MLP neurons of a small language model. Each row is named by its layer, matrix (gate and up: input weights; down: output weights) and neuron, and shows model dimensions 352-543. Each number is 128 + 32 x the weight over its row's rms, rounded and kept within 0 to 255. Numbers have three digits each. A neuron's up and down rows have the sign that makes its largest values positive.
After each neuron's rows, "fires in" lists the words (lower case) most often at its 100 highest values on Wikipedia text that the model never trained on.

L5.gate1216:112147172106141149130138144141188128064141098108077157126170129188188156116122089097120131108140162159124093146161166100161119114107143146110122138202147119090181129156173159084154207125175081122157122152085141096063124126057120104132116099122199174089052081137152073143122089155111159106120131156149127103117102103093098080146099122101168141079167128162124108137110149129090169153057126062130145126111189137115190105100104158107159165152190110162151125109168139148161193107078074074105109159164131119084164098108146116083077173115156068113166154154131093106140151120138091154
L5.up1216:124155184119128132090123100065140154124136138158126189145109184122205144130115168129102120181134111165094126136108200087109137105097091116144116137195159182099147151139144161134179159141134095112170235149121140079148140045099105115089100137103137147055089116084092154154166120126110152133122186120115166107178099104115138126146137129087084202174105085134167115137102093132117157136097108090188061120163157140117132140161107132100068115129124182172082120134175148127088187156106126153114138175132105120152151095116125125077117148166083124189178148125150087165115127154156153091
L5.down1216:104106153105073103147119167103155098161122103137104110224136153155157098153114132111134153123120116134125117141187111149137147070120094103151131124156123183157130204122138135150123132157088120070106255098056133081107094163113151128066119133093125205099167139197145136100082146139075137176122153106186087110149135153139107168142033137131140103145167058138110127187164129140125180172149124128090120115156115114146113106092074091111139094148136178184124144149158193105092159144129083159128186086161145146092148152140127115107147149130157196144159158140112107090105075111184126165
fires in: "are", "were", "was", "be", "is"

L5.gate1922:169122139095104154033169149112131053132110114167121132126139137184148094152106116154143115077157158181115149121139111139086141085100167129087101092149159106129117087144111167150122133163069157132106087143165129068139179136131116104157152106099134109125168127090093106099145166127162157098075058115187136137151096127072140089104178149111150218146098108081112139003052103064139126130174124087182107141089112156078127134183119085146097156186134095152153181131122071104108113096108120106166124099123151147142109119150177160163130099077084143124124086132089087113143103158090137114
L5.up1922:214083080099116111155146076126150109169085144110071114115172107122130094128135197177133091152111153138108149154161096173068134132083140105076017157121180105171155083172144163082076200097162116142154129180135191030164129126159137205130135130142141144137147071094130183145126117116140152116102135129140134132063143155118141100184117102123151154094141174150174109118079138140177150059160105132130177123128124155151110182138144140160142123104146093085178124130131141119111056153117100090132171079132111217119134126144150148166122150077133103146165131168101107109150119164145153101
L5.down1922:232114112125112135105126113135146083143154155128167161134169112169158133142127183139063098158124191125158145074098093095128164121077160079066068176160115167167121093135087147132108162114089135149147168146118097001132096159145131131202162151151162143152162072105187205098157170144111095128118105134117114159175098170132168117147121110135118050112130125104113147132098108064115199133133166097103121144142104120154082117179180172148129168111138133124191191130127107167176113075092160049114165126099119152143166121124180174177080102188176102143137105144087127134130163186101148087
fires in: "an", "anion"

L3.gate646:209118135066134144180151121126145135173125098164136077144127102112184184118114093161128099045161132116098166082138158102083146117163063143088118152166115132124138170085111127101154114110146097154077138140173140168063120062085143137161083124108121116159151164138146168185125107142164110172178119155150121137099064141152116146153134125086112048201162112088117109135118066128137110127110179053142182145130159121156138038160147127084138107133146097108099072146128158163201143156079139055110144112153133148125093129142143084147078144147162137210101104138112106169201102139160112136
L3.up646:120147146105182098113109136088120104153107169072151127105170134137076139151153174096134084143124143143138130163154110142102096108131110082171104097105162122169080087180160129141152137118154117153141123105132100187087101077078108126082147131070164132098109117142121126093154093210106080143143127037134090191075098105119123088133107185114124132139115173166136166122142121129115140158144120109136109127084174095167132166111121200058103121122169118123102133044129102121137134127141122140134122173139089104162145119110184103127145115139082144184150130098078130076149078139084126164
L3.down646:096125128148072131149115100102109090148111133175092159143113162111157159093169111149078190138192096106114161109151155120119138177117108172143160090091158187065116211166067095125098165108156150109181215109144067100093110119112111085157071101122179150073105153142123105115156136127110137135144149094101112104111193111149126173109123146107092162129104148190140134105146161201150157130071140184147126188149162118133153092078139140151157081144165096159146127099176110119131152130115160156085101159127087166084075147145077140085137142122146113145065151099136092130145169152167128123
fires in: "are", "is", "were", "not", "was", "may"

L5.gate941:121119144085123093156134129111126136084134156215153105166101182172147087187141151140130122095171163133127158146167134142144098097130094184055105117130084099126116159154126171077134160126078143110176211109078096072126153109139156189083114130044207127181141141110089125126164161157014147118116109117124072134117167112168128124088128152113173149136122189064148095183126144102143103156118114138141094132119166088112112102130097088179123135120067192112144133083102133162126201127132087159137112180128220159176160157084172108112105160128167152141135150150075102116092128100171086195
L5.up941:156107156144130115118182168100154131092106119187148125169060164125174149116135090037091158126159157128071099155209099114077149116146174128091132127157111159126173152146119144130144138104166115102162109146110141058095139132120201122110092166057174164177111122156080153117090146112128129144150159140089070098076146098132119189121128138117153101149143091101126112183144113120152087105152139145144156143200125057149180117076121034106149179141189177145107111114132142171097129119139078130106086147154141166201145176115143152111140148154089109180118166111165095128192117153096124165
L5.down941:120122118077094149089138142117140112184114153164106095202107154137119089136101122098119113102121186091098189113133140095104078110146166129105084121150174170145139172067098092116189185162152087126181234175140160067175121135162151184135068108050106190118142099167165110083117148146112113054178127177143117125127179150114209082125132109149149064104170112147126088195175143110129091123129109140097162137108159098169136157144163138169169169088138121179172117135118117116107086168062105171054112127159138117101163130166134129149167176181154079173114154097123122098130053128113144133
fires in: "is", "was", "very", "more", "being", "and"

L3.gate1155:187083138142105166103164193161081081175099133144107142175175097125153107140110107101100121134143114140137175119122173173185146119150092098168122130103105076116138108164108122154129157142145190109105202116112193060137142099148120068135080062158095155166130133139106098124109062139109138087151140148095085118141139143095173074178132151124099097168102137121109095150132143129157137090097106089111214116095103189139135116140114047113093158129118080193125135062142107066112088137098083090129069121142120107178145130078201129126138093101114131108130153140126104125102127149113107148
L3.up1155:048126164124183144100180132166125152124109131119087145061091206124128118079128137204123148126136130143114136157074138084089130093151138162067128105126153149160165115158150133148128158170165077160128152138090221139187170145128148085092076138166116181196120156156133187154140162139172109115137106130167155108139164154140176162087105161142083141132153160147120117109160152144167157159097106142103127217145134128128123101185093201182157142095154137146130123139114121112102149124125150128133175104132140235144037126128159101109147091117113143164067213109160121142085242084090126136
L3.down1155:099120126129166132152127161118140114146134117145154133106113128082150110083090132135098162108131115127101140104135110130145129093102121072110127163137158143156070135115122110188093160130109105068050172090151142144136134136173157127159106100083099132095155165102122140132114187169117119102113199123123069181187106119091181100119164206151179057129126148116127125208178101163139081125107121020160148148119126136094123125149154106151063106132119093139099097154128069042123164140075145126125110103126115072122158071060067193119149084095143124143132057141140081147099068149196167132
fires in: "one", "some", "each", "a", "two", "an"

L3.gate1694:159164106129085127121152118078041082090111106097108170115209087107138108062115156088118107135183108098161120147120107133144156152164132101122135108162138171086141118107153080135158117128150123088121116130177134064093109077151148117144182151144206069089102138142104097185175102148160120096120082114114053111087170129149199067099149140100093082116153139087195149111201123125135120131143144180128066061126108143111109156122138122129103152153108201182136151158166105111145129151127094131176126167152157147093175138109151210110113158115104119095072103141143093112146080147084117139
L3.up1694:164103107163120173097147118114120185145081122153111146087159158194131164065134126089170071138101122122107099106059080146140139104198128105122160097159078073125127080178126089107100078132118139104202118109143138147114100127141130105180122124083131157095119153127080122108065088101165098118117138119180162091062177184168155139144139187160125121121156172123110127100157120142072089132168156125150095156052167105117124103147117114122172125100090200132176090134106134117130146117122135144158093157093177117120146138124063177135095113157162208112112143201133097082145196108110074090
L3.down1694:173129145101103152125143095154117137097186066108128124109099124113121144213182124114079152161086145116158119103092183111165167183167132108141163166134145100131145089089121090161116106156128145114132147120149182061140108097140115123118136165179084130114100098119171139115094128097129118118132135138135159122150139125149108151091150146087120143069152065079102108093147129135126062144162156193055146123118088113153082067171160175104099116136113055087131167132075114088160127141151143126131158136132175097103130151138144067108195154122148152132158112060099160102094109151094109153
fires in: "after", "during", "upon", "before"

L5.gate295:067167126144187112109128132153111157112211114100150133063087142134092086144132155161129096162122081153173129098144106080114107173130116153099070109064115122133089148123192158113038148155102118104118153140128121139106167171122218085107066109226124157155106138164148099129154168147081141171068091163106069170121166140111106091118120184078138113121084198216147062115126119160083093086138196116093117131140137104169141048119171116130139154124118076128127104138141181128091099132111098130164093055177151187173118167140123118165114061172080151114065220169167089093126097170113113117
L5.up295:152125090138050095175147084078135104113179133140135107150114070145111122131145182145090206121097151155128093162122149103089109187106116112169106139147041156171135142194116165137092153147090128084137129087121091155110176163100158136151123072131097139154109162106123108161095104117073170148075084119049119151108150117045107124118044108142137136137203125055112156139148100151066095061161082104195078104113170193120106094139114101104178170161118081109117097123055093130091117116134137140132086189130146117173121159118143186155134165105163145087058135119144126092166109090179130131
L5.down295:156156122099148158078141123160119172147120165084192115119121138161190083129164165113110030166148180148124108120135105147080131161150089146139116208141144133152072133083142105108118077101103133153112077150120127084098079110127176123153111145111151136114101175182129125102167180104092140105116114107104140047139110172181120152163111173087119094159100098177078152088165174118140124093130126090088107110134175101144097151123159119154141142125135157173118098103136142139167087160121122155127073123122078152091111100067138126139129138043139202171074102113135103112160162133151090106
fires in: "to", "from", "in", "of", "on", "into"

L5.gate1662:102124161151170066134046163106114106084164082084101129151141050150108147063106140127137127142075225072115081180125147092113144121084158097129104162103080161104108135088167138078120112124134108168080085098192194111128129094129134106104098132087167129174087154121162152116092117158147111114107123129097113186209089157121151084149097127059178163119116101103112178096149152147088131126067111109105154133191186115134104094115095150157146179121192124075187123096110106118117113116104143143159102138164105125155127143115119191104135089103112184126119135116161130136103176114158132137
L5.up1662:120139137133094124095152120096120144125162123116167156124179201101190074126105166156148126146108135172099134132107119150167117137131133068119103085151127126152141147111144153116076107115190081093106161054100122165115116114123108169095109133163150142131127103159135124119113113148156200087129035085133101082130125119131109117073123145111000100150104155138077091154187138116167126102143159079117130209161179132103122125138111130111066122147106088142131142165134203157118101163113140171167117130125097083146124116151076102174129141108126125119165111077163104107145130115150078185
L5.down1662:130106114069164148164153125117138188113184098084117197168130107056195179094100102169107080116201160180125036080170168124136136080102129110102090142129199119156132135123145141163125122089103171133125102146125115134108149124164163121143095115115095141117153104138104160207124090055152081067189129169150113152081108142163125117122099137128154126167141157137147169097143139100139090140146162174108142107147090109118164070152176125132113138084095107128104149134127070121083098128122121102101123065175126103129173192042169070086089101141145104127130055057112123105150094128132158067
fires in: "of", "to", "about", "on", "from"

L3.gate1632:159084108118140091115174102139090087167136100109104158141120132136147100102039168150111161084113110167143084175159074147108123092158133081087090054136164153133122153136066151186122106119155129076127126135046101101118103119113155157054162183082168144153125134152145138080145158198132114129126090095145106149143081102092123144146087175142061116128105161092099190160112132146134118100198131102136124041110105097099157168114117144210152124126171159160152136148142126116150112095090092088088134102088117165157143075090150105094120181085128121105173137136081096089114111075134061093
L3.up1632:081158098153115178051110138091147115131146104143177162122103137130186135112094117117115072085111137129126087088122053170098169104114145106100164145059098129105136163135154143110092102153089098109121154136109101097116123067110126094109113143068093120080117159147160168176103129178090128192159088157143139075103139110162095211092104205145114160121138117156161146175120103121130140097149135048169137102131127169114217231118136135194081093141116159128096140089109107177168140078110171094082120107087123122138093135102182128041170166117133129154108045097144169144147083095129170135
L3.down1632:138186115064139120058104177173090067078142126141116205108166133135093114162132106059145132098132159165121139168112218131120156071141120111110075136091104106130142097083131121055181136138122153132158136056133106121140149107175144184096120074090174112106125145134079124154113114108125114125120137088152155102124156175135119080137155158090115166094149128124210138116198089112131127116124093132131118138142087125163153180117144150081109175115169093148105074085101144154074103190166093188112078185139159138127082091154107140111119123122131098107127060110116112092144109176087148189
fires in: "the", "a", "is", "was", "of"

L3.gate1887:181164159132132066128093114112166143081147142116035181122091125108181073132157100162134133081127128085112159109213111127125103085112150145162159081120132130072124109168137152128134141075135145194108122198151152146143052174092176127122088112122096111159130165165147095055148116157112121153093142090122192131081131096128106126157076135123122136110069095138124193105105138111139177127189129101103112144100075177126080035093102179155112180177158163136099121119099178085068176125088080171141172132201148120133121116110064115098137156105126165120083140133097119117113090100149128126
L3.up1887:124109160100111182157113151131109109140125037145132131104065194128130099098115185111092158065145120144103106152131090122104113114116102088084151083168150111091154141157155048103148128138191133045185119197154163140105131115112089132123140110058134095104115174127121133163116113123146139151154124121127114120160154125135117149130129120115078111090119101125120200131087142198107116107127139069174132086133138141100134131040172148116087063165095150066124072138148107166092086173134133126118123128092129084182122143106123143120124152106135148122050102054165166145168080159104199105
L3.down1887:177120168117097186141111114092141148110126135147108123161094147072185138166183097147142136162127198116125116102226138155137120132098140158096133165124144083135109148182111127132152107171086133168129188127158103115126109185133192086169152122103229123088158148194090178167155122198098075182157132096124105072145183139229149138078090132109166174142159106105121112117139121109154161083155102104070129137127194107127099112133029073143179153104168181184076144077110159133124162098106156174108100126159133145079133102156162073111110146113114113128122158210085073130186127166127100111
fires in: "were", "are", "was", "is", "dictates"

L3.gate1536:096169139140080108172091128088139153151151133128108139106071134088109099143128137146081130126158204153131129186057104118150120144161173183173091115067139144152072156102166150095138112108100083123123087171109152109134143156121131088114120135089130098155149138126138121110123122164080131187134129111112191181116135171109163127138124077109124136129129109094102121123102096128126159131094081048090104136197119154116177149082136145149175129110133144147069075147103125106126106059148129192163143225087162168136137058126124130131111089105155185177093142109125109097139112142133180102
L3.up1536:130144177109139149123128160161123159142132102124121140116084076128078145148139153175080124122080150114136090155165156143120133151106181175136168106189157113141171171159069109074144120107118101099092118129150150175150089122174129127154134161090137082138148059168116113091136056140123117150129142103129152153114180054128206118098152129150139125194135097175038127115149096136139116086132114109099129116179151124153073160131151196109165149133167084125089173126111175191145129099139148167154138170139114117122135166124101086179184123131167127195101175147138113071145117127105072153
L3.down1536:090125068112125064088092151125120143117192103111144178167153126116140082075127104122124109098063109107101174128071117115135097119139066143124088146112118136184030065083107115083144181106062108115169097113100140142148193155128161197144132100208143113120127098113150167182099170093146082100126121222115158166171147133159106116181102172133128046113099150060113129119130141188119122173126119133067167094098137117129093099059130143160117051071088146148109095141083142117126180183135078129137109178132042179182200107131115089104135108095170146126180123146133115141128123138123140144
fires in: "in", "on", "between", "no", "of", "about"

L3.gate1839:095118106155149086171110123117199182125156043093095126069154080149158090096151102102121136146144146145075127179124080118144151096212117115140126158175085078113104118135143177132183108107103171148144103145088172103119140171101172153134153131074104121101124129155134138075093131143092140137059160128129198037172123117119133162107104109104103155154117159070128132102114123179129104122126089141154121132177111152161142042122113166081114086103136180124119082120164139143100162117106140089092119078134071158115127131124145161094150101113124112144139129165092130143137106056133128135
L3.up1839:086077105059072110177133110134129125142127081178139168144091150107208172116138165171225205119156142128153107139100093130173097088180158153126103166106190137092096092098111103145146123190168158136157192181090092097170113145094118105067148099190123096137166103140181124134078128101128127092092076084140119103141166081113156144089119088095146170149165157163093134125126109131069099145163121145130132153222192118168060096136097141136163066105132144100167163146130168189163161151087073100102115142155105129193137174156147081062140135122127145157146120099164147142176145132129144118
L3.down1839:124116120129148163154143194114139034122131147135098173107111152164192116198076145184082093196157146105120109143110111121124087101108140120203135072168130109147126160126097155135181083168206101109113076128126109093096113222103104090127145094130157115119076139190195161110117116067078101126121132200107125154091147078079098131162094101120099122081129180061157187082152115129139155128115144080119108121139158096146159104114084161144130145119084130147160150140128131166193137126136106140103102053199071164136188180090058127107124151183155134107120152098088122109188143153073128147
fires in: "of", "to", "lost", "from", "their", "the"

L5.gate1246:094103094074116146110134180167072146130141138198109177101113177100150107126127060131107128138141138155132116133108118146146180123115090112117148162153123149131117147156092141084101102121105050114088136119143149146139145121135179131052108195126111122129114195101144116100177196143103149161105149135217179161153164165117096114112141222058084116073108147132124133128160110111164126149058107075186189149114165096106117114107133161176208095137126118175085140153164180120106154147160105131091048098127115149196137128149151146183155136077104154138111126102137123110125146129096084064
L5.up1246:124137141110125062171134109126087109153112138144098158147128126157131112160121109096128147034099102118162086147118117130132133143101125135125128116139131129099132118110138119119090111166166090181118117101149087076173090107163095111101166183115124103173109164154093087139129088077125117148165120108094104124122093156114069108080069173096174131138128162109136103120052043141125125065102140142132083062153098161118177109087129213204163138145161136089114144120142114153165074191155174128098184117123135127192149112157151170108123162127112106153143091145102112135174186069155098164
L5.down1246:079118078122064162106154126125111061071145172119173154125160123131109136144149117078108165132111116156112071123151168109035127146077078132124126168110139075172155129104146102124155093150128138105089120077160120143126138144138138112129152130120099133096100141148110096123131165113181153087164116125145158125143167135132166105154139077059044175122087147136176117158102152134154124068115135148110186112168152123128117119148132105125123137132148139152102159168151121143135150168146066172126070121085131141110104067091128115133098145102176125098103102120103155151172122123138135078
fires in: "to", "in"

L5.gate1959:136156116139142115120121121133136093132128102131108149146142105091119132067144061174137129097148123140111148108126127094109156125136064153129135165173143115081242125077097157108166094086132177130115232081116129114061144193137137123142095077114140129095104125091182092129137205136171155169097117098151039126153151118196092035097161160139108166109176156155150081142129158140093158140094162109144129167189104107051079153110142132106202072136164116103137135112097145093137133115145129154097081181178158097174110129149140150151127124143111174149157106107130106109120128083162159180
L5.up1959:099177104154165117116059107173119162126134166109111119117144087145103137128094128130094080170130074113155170124066147173114080069166152141137071111152085126157076122140160167108134177153142169123155100121138119114164146109131120157099101070139164054086160116135183102152114108148127133137202131098085107105116143124166096116133186118066122146089139070109120144168137015153149167105136103112094164068152125164112084133098113200075074142147112136113133094131216098095137144101115136121145081079136145158183164094178090089116114130152119158087182105084109098097115153162115149097
L5.down1959:070126103122134169079144145133146124081181154173094132099118110119135166106133053142129138155114137094099090130189104107146128148146116128177104118130133103130191093042087097138099122123122169148103175146082165110089156060122085068131093134063147136107112109142125134116150126140094105105097106174120116120121150175156133098102151149195144129154181146107086112147088193091105138143121175132152088205142130118076146103120050167119085118075144126144148162109103209134120140091164134119097095132175175115116196156156074110104094108109167182147138129145102135146160152161127158129
fires in: "is", "was", "are", "also"

L5.gate1531:109122115125114100129168184101151140129129143128152120138109114149127232172141124116142125161114144138116119121077031185069127108104140154091122122120102128148147097149140212179142129160119124147105093120089154202173064065150065111164133125111173123158117137109139147102101114098159172158139160145135102142109152156149096052085159137125128107142116102105064148135128149131115161124088166127129105104124136084080115184065120109099129086096135121119138086149084144092120156193111164130125122163128120114136119119111117106098199041111123109143117145144089144166192091161120063147
L5.up1531:155151087133155141139186106119156080150139109132128125111124130103128143134133164102147103124119075156079043121076104127127110158057162172129149091127118108104126148158115112157201086125144082143130126141046137193162075100154122131084112110152142179212125101123150144122107136082143150141129095125129196101116139176111164104120107156126161116110100109117136043141137097138126086147140104149102130147140093125094208127109132150097127153138115115138078164173150131144122142162121126135151126140087135071119143189103194139115103032134166105135152134112167191135157115142121145105
L5.down1531:205051159147144130121152175125201119122139116119066121081101122097064067137137132133124138129128084100163158086124155184135096164143175116150105118189116082145122105137141117130091118143162142156147108122124126119128096111207118101111105084089158092185061124129128102107167159124116093131111155132115137058137104168100129157104063169092154130090088134127141134139151119133145174055139143151120105129108094111057100133149103081097150106104125108185124148125215108099171173123123124116103120122125139159165127169099153143078147110174133134120101058124178146096106064132132133148
fires in: "0", "1", "1st", "this"

L3.gate1169:187128123139113133089071106085065115155165150079145182129104170077129151131127099081140173155116131093181148119177157140136105101118140132143069052122127162157130141130082129158130082157121144092126111115163176118136144041156111152167138103124167135126110115071107114112143101141144145078118091133186094137104132125105171137151111087102109150111182151076181144075116121118174182089164093155119088134076098133082159120162109109068109121141176157174053189152090140088124094127158114112100167115081119134138117144092158157150150132163167137151051096092062197134155152122152153082
L3.up1169:113136139156149167086142171127127170116115118105109081152147099130168164163119168164069107118163047137157137113101116141125037100104142110101138174136119108088181134165136199116131092119170136141076072134127134150152147126109055132211159057138116143139159107085154142145099152082170175131162130084144154105133135157127147087145136157130098091090115098113166133162171104137161154149163145154113167117118118154146057176141065148136119147142097152125123100173129157131134108108149102209120114164114098187128188137116131076147115179151122116130068156128091090089178115154116161125
L3.down1169:151054158113148082180125084174161117205135130131158124146105089206094111122120116130179106104101089142148107144087091135172137098040108142142091100175128116156139136152140103134128142137064078163135155151128074145137131153156181151082122135134144149142096166092197132150153154093115128136110149116155166125177132091081126139151133068127197124120176125177082135160120166124175082100105155080142131165143112118095117147135138150129121143108115130058171132105169099088127110144089137133127113138129169129153085088134089173061110134101079134114186176156116090129079074063167157116
fires in: "she", "he", "they", "an", "it"

L5.gate662:150137179145149090110164110195098168137116111134114128145080157111149096112141099141176189133127159160151116106146109107147105147189089106139162118156151146050032159173142132108124134094073092162100097091119169115140111100125123178198056102163151150094095109110173170188112141169115134168135167106091143080126126138096098182153151143138086135105131137159130127086122041124156126128142139159127126121173165126149128138137151186090130126139179129101152090130077122136146117168121125111129154161142132154150095140121128160161098133142153136153080119143133089125136126147126112166
L5.up662:149143148139132077085098091122082077179139096121114085185154134154132130148090165110118122086105167119115131158132115119139148131097113125136097130110091166113090155144144119147065131068138154137120137166106144141134133095145041097139121145131113080091122190129155106141102094154163113104121051088123159105101115139133093096132085129104166113126098139153077111104160072121078075143120096132166138100176132174149137133102141137175104131113132153098168097119084116122087153094106127160108112161110127160152101170174119076166088167116154146126103073152097071133178075129105104130
L5.down662:117075150129120119111138187132102138141139121125114131168145125033120107083129184121157122174076155131153143137169111117108145112111113114180092210101154123114070126101153104112145105164128138149182139151113120119175123070130116077124114151082179116116104176158168105147112178122154085125136141132069129148077132117108145198140185134074151154136095153073118116102135142170130144156126135106115115173187108145151154073071106121158130142138050132205150161020075138168096094186096128096102091096100136124171203085106094124143114159093161176109106145154138140141158142122095122148
fires in: "in", "with", "of", "to", "at"

L5.gate1590:142130159165100069136135155129120075119093072156174143120168116193143128116102105110111079138097086176064118134072093106128106077136197121128082098061162073106143159161148140134150119118204094088130158116115137140071147149168124127142133146165166129110138080090161107145113104085141111144075136094118098124151113113080159128118081117135142168105158131147157137128084136099118152164123138109148154153160116119113096112098188094123115169124087097207069078134165147149105102111141088144106105110145092100070163107094149170153111103051145124111153095168104116126088072093128123123
L5.up1590:188103114164106096058097105146107096156105128061074154233087067175151157130096134207125141127106145097163166188160105147075173091170137194164113124156109160127167111138115167147148075154172103159127175124157154130129108153144129095104161133169088140108115116113112169189116122157095085115192077135150063131084123101139119126092156158173120119107109064083143155159142109062154155160100128131223124169151137112150147180080023186118103145090146117136100128104092175111167140148083169087144054097092112183125109117127146090091147106098108143129094155148163151131113158162096082087
L5.down1590:166133125141120149062150122112158088136121170146094146178118177129164079174150153152097157170109139121118113107136109132164145149105175151134126101101102134165163154139117103127184209155140120102149156201101137177143129168122114143127132128160083139125129166158141154159138125156153145039146125142160065112097095063098144126095170184094192082136126115085105152142081105128145068100095108111165100205160161123149092155122109145086102067121168154128111065105119126094140177135105091109123128102144139068125151162184157096124096128116154139138106081147155163115162174183082089104
fires in: "was", "were", "found", "is"

L5.gate1477:101122077139091139125149135142113119153159118060123103110126161134096103130126096130084138105123141107137129105127145113099095108081179131161083110180115063117124127101106169108097159138149113144175127114149101172109105163072151081050154120071114119151172143126140121129125110110073164123123105115109123088164081142108098125142081133075174116107196090124201140127119124095129130084159174106101173096105140098152138086113105180144115134210151166135117159121112143110089077079108124101086174157116114137051013112137121100154137113151119112100109138146116091068140137156122144128
L5.up1477:129171121116039153155143161144107139102158169116136115146154114122132166126060119156148158213188118130135115131138095130170103067079084104136129122156163086164173156092110073166131208132132164134189103087105114140145143111099099157052084081142090100096167128129149101088139108098089120116122078185122128122174167152151151084158137139136121172119122156099130125130099131080185127126126171148184200129148158255125112080131149058152126064189128149138107154089141128131108125115171200132099103115114070084129135136169096137108107129195199054105105078106078106134083080128153182121
L5.down1477:166162092090139089161156153162106167195088146104146148200146136114121091101111131132181152129095109087155126103091114171137120131072183142162187157135144145113116079134123120155195075092175095175112146100080182082122129084065117144078118142144113120132125094067103154157156122156171106086141135074170191069135159133111149161130126135155123145119089173147116157105147177124151158166124107149131100119118088136128089127102131086161129097114129152145170168117147134087142101072175168089160136156138125107084111104160113097165087157152133090109106147141119072111156153097124106125
fires in: "to", "with", "for", "have", "of", "who"

L5.gate928:083086095129162122147098130128111159168106106152125123181175142129097082118110174112046135078126138088162169208101108129124133166090170111145090065150066135105114069114158177177157180119109132147082101158124143145137141110069098087133164125108107092137172156127114084137074148109053118118129149103115193147160066096135125150137154156147137107110166132118109099132149111091128132129120129138139199088135141121133113102099114141089126166166157138132131127140130137077157116122073121159144108147133161141140152095104177095128160091114096154075176115147124097098106174098160141217
L5.up928:106130137141109128184089131143153082118148030165131118108162135144078159131205111176143175065140103070164085135106099118090112188130175155099069122125102127113134130151126158132092152108140150152117169134145123076131159119136139063136114152178131116122087140109095144150182168154072103108175163107185160118130137092066190135156127151135109170134113198102134126088129127130163188148124130117160115070113171126093100126158084146133128178160142109103148102120104164135102091130107177078165182120170162112114088148138138150159122134158118136149146154198107185199148143124104159169
L5.down928:131140152169137099153086129235107116123137134107182126100131182166112157155145155083122108092109154106143145162161180116129101131169107100108123156080131094149061106120063118130097113104175171148124153103110140160125125095108148099111061153086161191155102130141135113140160157174058085099142132146130164104163082167151142136156122124128153138103118127112120091148140127121143172102160123074157096058117172085124102186095106097115140105099185056179123130108123135176114029138104122173080122107172094177118083117097183112097141133117141156107189147140070090136169162109104127143
fires in: "of", "in", "near"

L3.gate1038:141136122166036111070073084115070089086139110126087172200104133128092132119121150155093112205150121115145095121155143113121142134110059140093170125168111074173151127141087144115112149156093081114131163104161108172103106109105115114163102114162145163075090113113201090146139158157102112104078107172113146168065140115115153166125120116046162197152142186135094073136113110081131088089145082098140139121106145193107113094138142135106142123164108119165128139128110133118119135150172157133108133113137088175095125159111129130128141094134142147109095121161136139111099126189135108102
L3.up1038:116157070144100106077111121140074163153142061144134125144159110156163118098100122114056171130188126076117151095125123134165161134151132122122036097100104127124130151117174081177170140113153141127115117103142086096115140128119130145117106143105124160087109121121207133071124180101128127116082093132157080114148148187115141085133171155114063097153185146135136124155077158128149178125086159136139157081099156090126139115164064124093128047127138136164099156096097122078124096108188176152104160081116115129146064148154124106090139155118118158128170105108161058092098064135183106174
L3.down1038:151154094123086122154143139148128144126171140143144069146128168108130169132074122126149187122150172161208091140127087140110109092121132133145066122144074092108056069049140140083104155159082137095046126106133124119137138099139131144181129128116106097117077057153077138150112109085140127106110076146060127092131129163136169138150127137184149150098142127108177103104093077110026120172067122088132123223130106160105100091139163175111149085165169103071110082162148087178110134099152097077181140162166122160102112073127120178101104138153121109125100115105184166112084126118198160131
fires in: "of", "about", "romania", "for", "to"

L5.gate257:151197148128158021168069137126085133109143153135102146114123123108107149180118085142120169104147155137162067106161133109103120123097134058126119065103105162122096149130167169069076124124147111104069197131125113134139070128054102046100108133152092162169128158126140180114117127122037165101130159095123190096168040076112127168111137123093109178093111136149148105158118109139170162122094156110179118074135148138100166081141139107151116098176065055176085126107122160139130134106201117163132135125101099150166188078176108125135105137178061169092112148204137112085210113131110085123
L5.up257:148132102172145076171134168098096151164142139136164155099163157141100143138106093082139100169070169133124133117121176211122166142084145128146115139078087123154106216057121184159111134096096145123132121074106149124177181078103120128066120162098087126145100152155128145149096124214115167131077156119142146135118079131119158108152065139099170190147163124154144136105139100177123120093160092130197126136182126127157113121143126120117134145108106113133142133112145175124123158093130122124111174087148145129108160084190143086130092142101082162101112152144108179166112067085103156099
L5.down257:157142162151130159155113115163164161109065117123144163098115113089118157131131152165125110086182135143141121111165145114151150180129145120147167163126065112173044111149116122107140122146172119097142136129124104162124147161139088130110211134140144096121161130126126065153156084103000125150162149115074102094134187172174154122159142173106102058154106128071178123126163109157137112139116088154094129172077087124177138134165155147165128082154149130158122075197153110102095123130116094153092148193082116134082111094090127165088109140090205173143180110076127099166098168157170122101
fires in: "in", "of", "0", "into", "to"